From a checkpoint of a small transformer trained on Wikipedia: a variant of Muon for these matrices.
MLP neurons of a small language model. Each row is named by its layer, matrix (up: input weights) and neuron, and shows model dimensions 96-159. Each number is 50 + 10 x the weight over its row's rms, rounded and kept within 0 to 99.
After each neuron's rows, "fires on" lists the tokens most often at its 100 highest values on Wikipedia text that the model never trained on.

L6.up1932:52 39 61 45 64 52 53 34 50 49 53 41 62 63 52 44 43 48 54 37 40 62 57 54 56 51 50 63 46 59 58 33 44 68 42 52 62 61 51 51 36 55 45 54 56 69 63 50 52 50 50 36 47 37 48 70 62 56 61 51 46 34 58 40
fires on: "t", "e", " m", "k", "p", " c"

L5.up736:46 52 71 54 51 58 45 46 68 59 49 40 28 30 48 33 56 54 42 57 57 48 66 67 63 49 45 45 35 47 30 48 42 48 44 38 66 55 64 42 51 53 51 45 44 56 59 44 53 77 53 56 63 43 45 46 39 48 47 64 47 34 46 44
fires on: "m", "s", "g", "t", "ch", "le"

L6.up147:72 51 44 39 42 39 39 67 51 46 74 53 40 49 41 43 44 51 49 26 49 51 42 44 52 63 61 44 56 79 68 45 44 53 50 55 45 45 53 69 64 48 48 59 44 41 45 63 43 45 43 63 55 46 51 57 62 40 58 67 31 26 54 34
fires on: "s", "su", "ri", "ue"

L6.up302:46 45 50 44 46 47 62 50 46 56 57 42 21 45 52 52 49 59 65 69 54 38 59 59 52 35 45 43 33 52 41 65 42 57 56 35 42 59 62 73 54 53 50 42 39 51 61 45 57 42 51 60 28 52 46 43 59 51 45 38 56 50 68 52
fires on: "s", "-", "zu", "al", "es", "tain"

L6.up107:32 46 47 51 52 50 32 46 51 57 35 71 65 47 45 58 45 59 43 65 69 40 40 61 29 37 54 36 59 59 46 66 31 34 33 63 59 48 56 44 45 34 32 51 34 48 63 41 43 71 52 77 37 60 64 41 36 55 43 58 44 54 37 42
fires on: "-", "er", "–", ":"

L5.up1762:47 50 56 47 52 59 40 56 47 48 38 48 38 52 49 63 43 52 47 61 55 41 35 45 43 36 53 60 70 48 63 35 62 55 58 42 48 35 38 44 33 56 36 48 66 40 49 38 64 56 42 50 61 62 59 27 40 58 51 59 35 53 48 46
fires on: " to", "cor", " or", " than", " but", " for"

L5.up1597:57 36 49 58 44 41 51 53 48 54 47 61 56 54 57 41 40 51 36 62 38 42 65 42 40 41 63 48 26 33 69 64 50 43 50 53 51 50 57 59 42 35 68 38 43 46 44 42 49 51 42 37 56 65 63 35 40 56 72 61 57 64 66 52
fires on: " the", " |", " Votes", "9"

L5.up1014:44 43 57 57 47 45 59 39 65 44 40 50 50 48 51 54 59 30 46 34 29 59 50 46 42 42 61 58 51 56 31 52 64 55 42 51 34 34 55 56 60 46 67 41 50 48 58 58 60 42 44 46 49 63 55 59 64 44 58 53 58 44 53 29
fires on: " re", " (", " his", " he", " |", " dis"

L5.up88:53 53 32 59 38 55 44 29 74 66 45 41 62 49 39 47 50 54 45 61 43 56 71 56 31 51 53 65 53 61 40 45 37 32 63 50 62 56 46 61 55 72 56 58 47 64 48 73 41 52 46 55 64 43 48 56 50 56 48 61 49 47 45 48
fires on: "s", "on", "8", "1", "e"

L5.up1664:42 45 41 59 50 41 28 39 27 57 55 39 70 44 44 35 40 49 50 38 53 50 42 50 45 57 51 50 46 66 37 54 42 40 40 51 39 32 59 59 54 55 34 53 57 52 41 58 62 64 21 50 37 62 51 57 39 45 47 74 26 51 46 41
fires on: " re", " Re", "Re", "re", "de"

L5.up585:50 48 51 40 55 54 32 42 55 63 58 62 50 50 62 57 43 48 59 49 50 56 51 46 38 49 56 61 52 48 51 65 40 51 47 69 42 45 58 67 65 51 58 54 49 66 64 48 41 58 35 51 39 49 62 51 57 59 20 53 37 63 38 39
fires on: "-"

L6.up937:53 49 47 60 56 33 41 55 45 56 50 42 23 52 57 58 46 70 44 35 51 49 48 49 52 48 43 56 41 58 47 42 41 64 46 54 42 43 42 38 54 51 26 57 52 34 53 52 53 54 52 38 36 54 33 56 55 42 44 67 40 60 56 44
fires on: "s", "ten", "che", "sur", " (", " de"

L6.up43:58 56 41 59 48 54 34 59 61 39 58 48 53 39 55 49 50 39 63 64 73 57 59 46 54 56 41 51 59 71 47 49 33 47 26 54 22 69 42 51 72 61 45 59 50 42 48 20 56 64 54 45 53 56 52 57 35 54 56 56 60 51 47 43
fires on: " dis", "er", " con", "is", " Ser"

L6.up1542:58 59 43 60 45 40 54 50 54 49 44 38 46 66 48 70 50 47 49 52 48 61 58 41 49 57 35 43 51 56 61 52 49 65 61 38 47 51 32 41 39 39 46 58 42 51 56 49 54 49 50 46 45 41 33 35 43 59 58 71 73 42 42 34
fires on: ":", " |", " and", " No", " no", " The"

L6.up1686:38 43 59 46 49 52 57 48 48 65 32 54 55 43 31 28 68 39 47 42 50 41 68 47 55 48 41 73 55 68 58 37 66 55 57 38 43 46 66 30 42 56 38 57 50 57 34 71 44 35 41 55 44 54 65 43 58 49 50 62 38 52 59 54
fires on: " re", " in", " as", " that", " on", " "

L5.up361:48 45 43 56 57 50 45 45 40 58 55 47 34 41 57 52 39 42 51 41 49 68 41 28 48 37 46 61 47 47 38 26 36 40 50 64 56 51 69 52 55 54 47 58 49 31 50 59 56 61 45 50 75 55 43 53 48 56 44 62 53 44 63 50
fires on: "at", "ic", " art", "art", "ard", "ct"

L6.up2040:56 33 42 39 56 35 54 34 53 67 46 51 74 44 48 52 47 65 53 47 42 59 61 40 79 44 35 70 57 53 47 40 39 67 43 62 45 47 35 57 61 38 61 57 50 35 37 55 53 60 51 35 42 60 44 52 57 47 70 38 56 48 66 63
fires on: " |", "–", "s"

L5.up653:27 57 56 54 53 30 61 52 45 44 40 35 58 48 53 52 42 39 41 44 33 66 56 68 47 39 31 50 79 49 51 36 51 60 61 47 51 39 51 45 50 59 52 67 40 50 54 47 72 51 48 61 60 59 54 50 47 56 43 62 52 64 55 53
fires on: " f", " and", " but"

L6.up1979:45 47 30 54 48 43 51 42 48 35 54 56 57 39 47 49 45 48 56 47 55 63 51 47 45 49 57 43 25 44 65 54 55 61 61 58 40 56 64 46 57 41 51 46 42 41 59 68 50 52 52 39 72 44 46 48 48 49 46 52 42 60 51 42
fires on: " to", " and", " after", ",", " before"

L6.up91:41 42 53 63 55 48 38 47 58 57 44 42 67 61 46 58 65 51 59 52 44 40 52 48 36 44 37 58 38 50 54 38 43 43 44 52 72 45 40 55 31 50 37 45 55 32 48 56 53 61 46 47 47 38 46 61 43 50 53 40 47 56 45 44
fires on: " S", "ic", "c", "oc", " a", " Jr"

L6.up1977:43 45 50 63 51 41 61 51 52 52 68 59 52 65 48 45 54 49 51 35 53 59 44 57 30 43 43 35 58 42 64 42 53 44 75 60 44 50 51 65 46 46 47 20 50 40 48 33 37 80 34 53 35 45 43 61 56 54 52 35 43 45 55 64
fires on: " a", " A", "a", "A"

L5.up1510:52 30 41 41 60 53 37 44 71 60 61 58 65 44 66 49 44 48 52 50 32 51 61 55 42 36 55 57 43 51 57 47 56 59 49 48 36 57 67 60 35 41 62 54 54 47 52 61 46 29 41 44 66 47 70 47 38 51 54 53 61 25 41 41
fires on: "s", "mb", "th", "v", "d"

L6.up508:45 38 48 74 52 65 62 60 46 50 46 53 59 35 43 56 67 51 34 62 55 34 53 39 49 53 44 50 64 44 64 68 41 47 50 57 42 68 61 48 47 37 44 43 67 39 49 55 59 51 38 42 50 67 35 53 48 35 35 35 40 64 50 57
fires on: " in", "en", "in", "ed", "re", " was"

L6.up397:61 37 57 64 35 61 47 55 65 39 53 47 50 45 45 45 57 61 57 52 22 61 56 50 50 61 41 56 53 68 29 45 50 30 55 48 43 44 19 56 74 58 65 48 40 43 41 48 56 41 57 34 51 49 59 52 45 45 50 82 54 58 36 49
fires on: " ", ",", "4", "1"

L6.up948:62 38 54 53 64 32 67 57 65 34 18 51 63 66 25 60 47 44 69 46 39 51 59 55 55 58 52 58 39 44 69 66 54 58 47 45 53 50 54 39 60 63 59 41 46 43 67 68 34 54 51 47 53 53 42 38 43 31 40 48 53 52 58 40
fires on: "4", " two", " four", " three", "au", " several"

L5.up673:49 48 51 57 55 45 53 36 51 55 58 34 37 45 41 63 67 71 50 65 42 48 47 52 58 40 70 35 54 55 44 52 51 55 60 38 53 52 52 34 60 54 57 52 49 46 47 42 55 75 52 40 45 53 59 46 44 63 36 68 39 50 46 70
fires on: "s", "o", "k", "w", "z", "le"

L5.up1880:37 46 49 63 42 54 47 38 42 55 62 66 69 44 45 39 67 52 65 47 57 53 46 51 55 57 47 59 44 65 62 54 58 46 42 55 73 30 55 59 67 51 52 51 50 41 48 52 58 34 49 50 53 54 47 44 60 50 60 46 55 62 63 70
fires on: " ", " out", " (", " back", " un", "'"

L6.up1721:37 70 57 37 44 59 54 51 60 42 52 49 47 44 45 64 63 49 33 56 67 58 59 47 48 37 58 56 39 41 38 37 48 58 49 44 49 58 43 51 62 26 51 47 51 55 50 67 65 60 55 36 77 45 42 63 64 44 41 37 57 46 46 49
fires on: "w", "-", "ra", "re", "ol", " place"

L5.up2017:53 68 23 52 44 63 54 58 53 54 50 36 66 55 23 52 44 47 43 58 66 31 51 48 52 43 48 33 40 46 34 62 51 72 45 62 53 48 39 65 53 45 57 59 50 55 38 40 46 40 62 58 47 41 34 46 57 42 64 46 50 39 61 36
fires on: "s", "t", "c", "ci", "p", "ca"

L6.up1851:44 43 51 53 65 58 52 42 41 63 42 45 69 73 58 55 57 41 52 40 30 42 61 61 47 55 52 40 40 44 47 66 54 56 53 45 45 35 59 40 53 51 35 35 57 38 59 53 58 46 57 58 69 50 62 62 52 50 52 60 48 53 68 45
fires on: "2"

L6.up1599:46 33 24 56 62 79 34 49 46 52 47 42 55 55 60 60 56 41 56 49 59 43 45 44 58 65 46 54 54 50 66 70 49 47 57 51 31 39 42 32 44 51 55 39 64 48 47 60 40 66 48 39 49 46 48 51 57 50 36 37 35 47 55 45
fires on: "s", " round", "e", "d"

L5.up385:57 50 55 60 53 40 55 50 60 45 53 31 60 42 58 52 52 46 48 33 43 56 38 47 42 50 55 44 57 59 54 21 34 53 50 43 37 48 50 50 37 51 49 64 49 31 63 70 62 49 31 56 54 75 50 54 39 45 38 51 43 31 36 46
fires on: "3", " as", " under", "as"

L6.up1592:59 42 51 46 56 62 49 35 57 68 51 49 54 56 58 40 44 50 55 47 42 73 44 38 55 42 25 78 49 55 50 44 57 57 47 56 56 67 38 56 54 48 59 42 44 52 54 56 41 55 54 48 47 51 68 34 37 59 49 43 58 55 47 50
fires on: "-", "r", "U", " under", " other"

L6.up356:38 41 47 57 56 37 57 55 45 43 61 44 39 51 50 52 47 38 37 49 55 48 57 46 52 41 38 52 44 63 54 33 51 41 68 39 37 42 28 57 57 43 69 55 41 44 58 55 43 57 58 56 48 56 48 52 40 42 58 48 46 48 48 49
fires on: " and", "on", "-", " dis", " the"

L6.up825:38 50 59 56 54 42 57 50 44 44 45 57 45 53 53 62 54 38 38 66 66 60 42 55 39 50 55 57 52 39 35 45 44 30 51 74 39 46 65 57 40 38 59 45 52 54 48 49 62 52 52 61 65 53 45 55 50 44 30 62 70 59 56 53
fires on: " to", " Sa", " do", " does", " Di", " Do"

L5.up118:48 31 52 51 53 31 44 51 46 50 65 50 51 49 59 42 72 34 53 57 51 63 50 50 62 49 55 54 54 43 42 30 57 46 37 47 60 58 55 50 45 25 58 66 49 30 51 45 59 77 54 47 35 65 70 73 33 35 69 74 36 42 55 48
fires on: " at", " under", " up", "en", " as", " due"

L6.up735:39 59 48 60 47 54 45 50 54 43 37 48 62 49 30 46 47 50 27 53 46 71 55 50 52 48 65 56 33 59 51 36 43 25 38 47 46 47 64 54 58 59 56 57 71 52 59 51 42 60 54 49 33 35 45 33 52 40 57 52 24 64 44 57
fires on: "s", "e"

L6.up1988:47 41 43 38 32 60 48 54 61 54 50 41 40 35 40 32 50 48 49 57 57 39 56 46 47 49 61 50 63 46 46 37 68 55 49 49 53 48 47 40 47 55 41 49 70 45 47 56 48 43 50 45 52 63 42 56 56 47 46 37 66 37 34 52
fires on: "6", "7", "N", " in", "f"

L5.up1995:41 33 37 52 48 55 38 55 64 49 59 57 41 44 56 48 37 57 38 25 40 45 57 64 55 42 55 65 32 45 62 53 44 34 46 41 46 46 48 66 31 57 58 52 46 46 58 64 48 50 73 68 42 47 52 55 63 62 34 57 52 37 38 34
fires on: "s", "d", "ba", "bb", "t"

L6.up1510:56 59 55 58 36 30 44 49 33 63 50 56 67 55 44 47 53 60 33 36 47 76 45 61 57 48 43 38 53 63 39 41 37 59 62 51 48 47 66 57 45 47 39 59 60 33 46 40 40 38 43 58 67 59 51 48 50 54 63 49 51 65 59 51
fires on: " ", " comp"

L6.up746:62 53 44 59 51 39 56 45 49 38 50 41 53 62 39 57 49 27 59 57 39 34 40 73 50 38 51 56 52 57 50 48 21 40 62 59 40 47 47 55 48 49 43 42 45 60 36 49 47 44 53 66 49 46 43 51 34 58 33 61 69 25 43 52
fires on: " and", ","

L5.up1043:40 40 66 56 48 50 52 52 59 55 37 50 57 42 55 43 47 51 47 59 54 48 53 51 61 38 58 48 57 67 57 41 48 32 54 51 53 60 62 59 62 68 30 59 28 50 40 58 59 49 42 42 57 46 67 33 30 24 47 71 47 56 27 41
fires on: " of", "be", " that", " on", "ped"

L5.up1400:58 51 43 46 48 38 40 41 37 55 64 46 40 46 58 53 68 35 45 48 42 49 39 50 64 35 39 54 51 49 58 56 62 46 32 47 53 61 42 39 52 56 47 51 57 30 45 55 43 54 52 43 46 47 58 55 50 67 51 42 53 61 48 72
fires on: "ed", "ing", "d", " of", " to", " that"

L6.up16:44 41 37 42 53 48 61 44 58 60 57 49 32 44 53 43 55 49 41 58 68 57 58 57 45 47 43 67 45 62 50 44 33 34 52 48 50 42 46 62 62 61 40 60 53 54 50 47 36 41 47 57 40 40 42 36 43 46 60 49 44 60 39 58
fires on: "-", "ek", "m", "o", "s", "va"

L5.up210:59 44 50 68 56 83 36 60 34 39 61 40 48 56 50 66 36 23 43 54 62 53 33 69 44 27 69 54 44 54 37 56 29 38 43 35 51 43 51 55 51 50 48 61 53 62 39 54 62 52 44 52 29 41 46 48 44 31 47 28 55 47 44 38
fires on: " ", ":", "-", "th", "m"

L6.up1505:62 48 63 74 45 54 46 47 43 44 43 55 59 54 61 41 51 55 54 50 39 60 49 52 40 40 53 39 66 62 56 52 61 33 45 51 57 67 56 41 38 56 50 38 58 48 64 53 30 49 47 53 60 49 50 50 28 42 59 49 46 46 67 43
fires on: " of", ":", " for", " by", " |"

L6.up493:50 47 60 39 65 34 56 60 46 68 32 49 34 54 57 73 34 59 52 35 71 38 48 51 50 52 36 46 55 38 54 40 57 43 60 67 56 63 66 57 46 44 56 44 38 73 48 27 41 44 55 67 42 47 43 55 51 43 58 48 64 43 61 47
fires on: ")", " |", "4", "3", "1", ","

L5.up405:66 42 70 54 37 54 52 46 41 45 50 58 56 51 45 60 58 40 56 69 75 46 42 36 53 51 49 51 40 42 47 55 38 54 53 44 50 63 54 41 48 39 57 45 51 48 45 60 53 58 36 52 73 59 49 59 30 63 41 49 55 56 55 52
fires on: "th", " that", "en", "ing", "ed", "ean"

L5.up734:47 56 55 60 46 62 47 59 51 42 64 64 54 59 47 24 42 57 47 54 57 42 39 53 50 61 42 42 56 60 63 51 53 42 41 53 42 57 39 33 49 61 56 58 69 28 40 52 39 41 44 46 50 43 55 59 52 68 44 54 57 48 61 49
fires on: "s", "ing", "ed", "ation"

L5.up1039:64 51 55 55 69 48 36 48 56 54 58 41 66 47 55 47 24 42 60 62 65 61 53 53 43 31 37 54 60 50 50 56 37 59 54 59 50 62 43 56 64 54 45 36 53 45 42 42 46 31 59 46 35 58 40 62 60 65 40 48 41 44 55 43
fires on: "-", " ", "st", "im", "the"

L5.up1808:34 34 36 45 52 35 37 54 44 37 62 46 59 36 59 63 36 29 38 55 40 76 50 58 66 60 44 57 54 57 46 60 67 40 63 52 40 49 45 50 63 51 66 43 62 68 44 60 39 62 63 56 55 38 44 58 36 49 31 58 48 41 56 44
fires on: "ed", "d", " States", "n", "al"

L5.up383:56 44 48 32 53 51 49 48 55 31 48 49 50 49 44 54 69 50 61 44 49 54 41 51 56 54 48 17 37 54 56 66 48 59 61 54 49 46 63 61 60 50 64 52 35 52 67 54 49 44 61 41 48 60 61 45 17 54 44 49 38 33 43 40
fires on: " and", ",", " to", " of"

L5.up1397:34 44 58 60 58 31 64 75 56 47 38 32 44 62 63 35 47 66 57 49 50 33 45 56 54 74 62 48 53 33 26 56 76 60 62 42 49 42 53 50 58 55 63 41 54 42 43 46 54 37 47 43 47 59 59 63 57 47 47 53 32 49 48 50
fires on: "'", " was", " the", " as", ",", " Episode"

L5.up1828:45 47 47 33 50 51 42 43 41 44 47 21 56 62 55 46 56 66 44 54 52 32 50 58 65 50 48 66 55 36 53 48 69 39 43 39 46 42 56 61 62 59 42 50 62 46 38 42 70 60 27 50 43 40 45 67 70 60 53 42 52 48 41 45
fires on: "-", ",", "der", " and", " was", "\n"

L6.up10:54 47 48 44 64 60 57 45 58 69 38 49 60 50 58 56 53 60 40 50 54 52 61 43 54 63 37 51 53 32 42 51 51 39 43 55 57 43 48 48 59 58 57 52 31 69 44 40 31 42 59 30 54 57 49 38 45 41 44 44 50 53 62 53
fires on: "s", " held", " games", " pre", " events"

L5.up1166:51 46 46 62 59 45 68 61 46 56 46 50 52 63 58 50 50 54 41 47 42 46 50 41 12 62 63 64 62 42 56 62 48 46 39 34 37 36 51 56 48 39 43 51 39 42 48 72 54 37 56 40 47 53 54 50 52 59 66 54 44 40 61 54
fires on: " ", "1", " a", "4", "2", "ly"

L5.up121:52 49 50 46 59 45 64 44 43 54 52 43 42 45 41 47 49 40 40 44 64 55 47 53 77 46 44 42 54 36 57 49 42 20 45 72 57 55 24 41 53 42 42 54 50 54 57 52 37 56 32 62 56 61 54 60 55 50 41 51 64 59 59 48
fires on: "ing", " in", " of", " to"

L6.up1236:41 43 69 67 62 56 59 51 44 51 52 56 33 45 42 43 35 46 46 52 48 52 47 39 57 53 60 60 59 33 64 72 58 21 33 40 56 50 64 51 51 51 41 47 48 50 28 52 49 52 50 41 56 45 50 51 48 62 28 52 53 35 56 44
fires on: " under", " re", " be", "op", " break", "li"

L6.up136:73 41 55 43 61 55 58 69 56 61 48 36 46 66 50 63 41 41 61 40 42 61 41 41 39 49 50 45 52 52 58 35 56 48 48 36 53 49 54 43 73 49 47 49 54 61 73 30 50 47 34 58 39 50 49 38 62 62 59 49 49 44 58 32
fires on: "t", "s", "h", "p", "3", "ri"

L5.up1950:52 46 35 43 41 51 48 53 57 58 50 60 40 60 56 55 44 41 47 41 61 48 70 67 68 51 35 60 26 54 75 63 48 46 72 52 51 35 53 45 60 55 57 49 61 49 36 58 40 55 49 73 55 38 30 47 46 58 43 55 51 45 51 49
fires on: "re", "al", "t", "e", "et", "f"

L5.up1345:72 53 41 53 42 43 30 45 37 54 47 58 51 64 49 51 35 45 43 62 51 42 61 48 51 49 59 48 54 48 75 54 50 51 47 49 64 53 53 58 50 48 41 36 50 52 44 56 55 48 45 47 32 28 61 51 33 44 49 40 56 52 44 68
fires on: " the", "t", " it", "ed", "s", " her"

L5.up1468:51 42 43 47 56 47 44 60 51 37 64 49 55 55 53 61 56 54 51 38 57 48 58 56 38 52 58 57 44 40 44 47 42 62 45 45 66 59 69 63 48 70 47 24 50 61 38 57 76 53 53 52 40 47 58 46 34 54 63 54 71 59 42 46
fires on: " W", "t", "2", "w", " Z"

L6.up1387:70 59 59 51 67 48 67 44 40 55 52 58 58 55 51 37 53 46 55 53 60 28 65 40 59 59 48 50 41 62 45 48 46 54 47 72 44 39 43 30 45 32 58 55 73 39 26 56 43 43 60 42 31 52 63 35 61 38 45 46 51 35 36 63
fires on: " ", " in"

L6.up438:61 56 46 47 49 49 44 67 50 46 61 45 48 52 47 51 41 41 35 43 43 52 53 44 69 61 48 58 55 62 35 41 52 58 52 50 64 48 46 56 45 50 60 49 44 50 71 61 29 62 57 59 61 47 36 54 52 58 50 51 55 31 18 30
fires on: "a", "at", "s", "se", " record", "t"

L5.up67:52 41 32 60 49 46 52 56 48 67 45 38 54 52 58 31 39 53 25 47 50 54 50 54 37 55 52 34 54 43 44 69 51 45 29 62 32 60 56 55 39 42 57 37 53 57 49 34 44 29 60 49 57 41 35 59 62 33 49 58 60 39 55 50
fires on: "0", "1", "th", " of", "2", " "

L6.up1353:40 44 57 51 48 52 38 32 55 68 47 49 62 69 52 61 54 62 35 58 63 67 59 49 44 43 43 50 55 64 65 53 43 40 61 37 32 35 57 47 56 29 51 69 68 53 59 62 44 43 45 60 52 55 41 67 45 40 54 57 51 37 48 44
fires on: ",", " of", "on", "re", "e"

L6.up450:54 38 56 52 39 57 24 46 36 43 60 46 37 66 55 52 38 57 41 55 54 43 45 46 54 37 54 54 54 48 55 35 55 54 61 67 58 50 50 63 52 55 55 48 57 50 67 55 55 43 49 46 50 62 49 50 45 48 38 45 57 49 54 61
fires on: "s", "ing", "age", "ed", "al"

L5.up1785:57 49 51 54 51 57 42 46 49 66 40 59 61 48 52 65 54 55 42 74 44 51 36 47 60 43 74 34 54 43 46 63 47 58 52 52 51 53 37 48 52 50 67 60 58 49 53 72 39 60 61 37 45 41 43 33 63 49 41 34 34 39 66 47
fires on: "s", "-", " up"

L6.up204:46 31 57 42 55 49 43 55 51 75 45 55 69 51 36 34 43 51 56 62 38 51 54 60 50 38 42 56 47 54 54 46 45 54 45 47 65 49 62 44 31 30 51 58 33 59 44 47 45 37 33 52 48 48 40 55 56 49 32 50 36 41 60 63
fires on: "ho", "no", "mo", "to", "ro", "Mo"

L5.up1894:46 47 62 50 61 39 59 42 56 59 40 62 47 47 41 55 35 46 62 51 58 72 58 53 42 42 51 50 40 46 56 58 51 38 72 40 49 68 61 51 48 56 47 67 59 47 52 53 43 39 57 57 58 44 39 61 36 57 68 44 54 34 62 63
fires on: "al", "th", "all", "el", "s", "f"

L6.up993:56 53 48 45 45 25 35 40 53 48 39 28 64 34 57 47 36 39 45 51 34 47 57 48 30 51 46 46 41 65 52 52 61 60 51 61 46 42 27 56 34 42 53 71 56 36 49 61 53 55 42 38 42 44 45 78 51 45 59 56 41 42 38 31
fires on: " S", "S", "s"

L5.up199:47 45 60 53 52 39 48 53 54 45 53 51 56 45 53 54 43 48 66 47 42 50 54 58 41 56 53 54 38 53 39 63 48 49 50 61 59 37 57 50 45 50 46 44 43 68 54 44 49 52 45 41 42 55 57 52 45 44 30 37 46 48 47 40
fires on: "s", " ", ",", "'", " de", " so"

L5.up1481:69 56 61 45 33 48 40 37 63 60 53 55 46 55 51 51 57 30 36 54 65 30 57 56 59 49 59 57 42 53 23 46 58 40 74 25 47 62 41 51 66 67 70 43 53 50 57 52 35 48 50 40 67 43 50 40 55 48 44 62 64 50 39 48
fires on: " of", "-", "re", "0"

L6.up1591:42 53 63 48 47 60 58 39 63 55 61 39 48 57 61 64 32 37 49 52 52 40 48 72 62 53 69 70 36 52 71 54 45 38 43 37 56 48 51 51 54 49 50 56 33 51 47 66 55 42 48 66 50 34 34 48 43 57 51 55 72 43 32 49
fires on: "-", "be", "me", "co", "m", "P"

L6.up955:58 53 44 56 41 51 42 51 47 45 38 56 64 73 59 41 52 53 38 53 48 49 47 50 48 37 51 41 54 54 57 53 25 59 46 62 47 67 42 49 45 47 48 39 67 51 33 48 33 45 32 48 52 55 39 27 38 51 63 42 36 38 35 50
fires on: " on", ":", " |", "ud"

L5.up251:58 60 47 47 59 50 34 52 39 63 45 47 47 48 64 45 38 39 47 51 59 49 44 34 57 44 53 44 43 47 63 51 36 71 49 58 54 42 46 50 56 31 50 49 51 43 50 73 35 37 54 77 35 46 49 57 49 41 39 44 25 56 49 69
fires on: "s", "ist", "ly", "ive", "ists", "ful"

L6.up65:56 53 69 38 56 52 63 68 57 52 47 36 24 44 42 69 40 32 49 57 59 49 58 64 47 78 67 56 47 51 30 41 54 33 66 67 46 37 51 44 52 55 40 46 45 68 53 40 57 48 45 58 51 68 39 53 57 51 53 56 32 68 32 46
fires on: ".", "w", "'", "se", " "

L5.up629:47 43 60 50 69 51 47 67 48 57 44 49 55 49 61 52 48 62 41 48 76 44 38 46 57 40 71 36 57 45 60 46 54 55 71 51 41 52 71 53 53 59 57 45 58 50 40 68 50 31 31 53 56 54 35 56 56 47 44 42 64 35 36 48
fires on: ",", " |", "'", "!"

L5.up1064:47 42 65 65 56 48 46 47 51 55 58 62 42 39 42 49 66 50 48 35 41 57 55 47 58 40 45 42 54 55 39 50 70 47 50 62 57 46 57 59 48 54 43 49 39 44 55 33 36 52 58 50 40 51 46 39 39 48 57 52 52 41 42 49
fires on: " the", " |", " of", " and", "-", " its"

L6.up1852:45 55 38 57 51 53 47 44 29 48 57 53 53 61 34 49 68 47 49 43 56 57 61 52 39 50 55 63 46 50 51 43 63 52 58 84 37 54 53 58 58 51 43 42 55 59 61 48 55 62 51 60 57 68 63 63 51 58 62 42 69 56 48 45
fires on: "2", "'"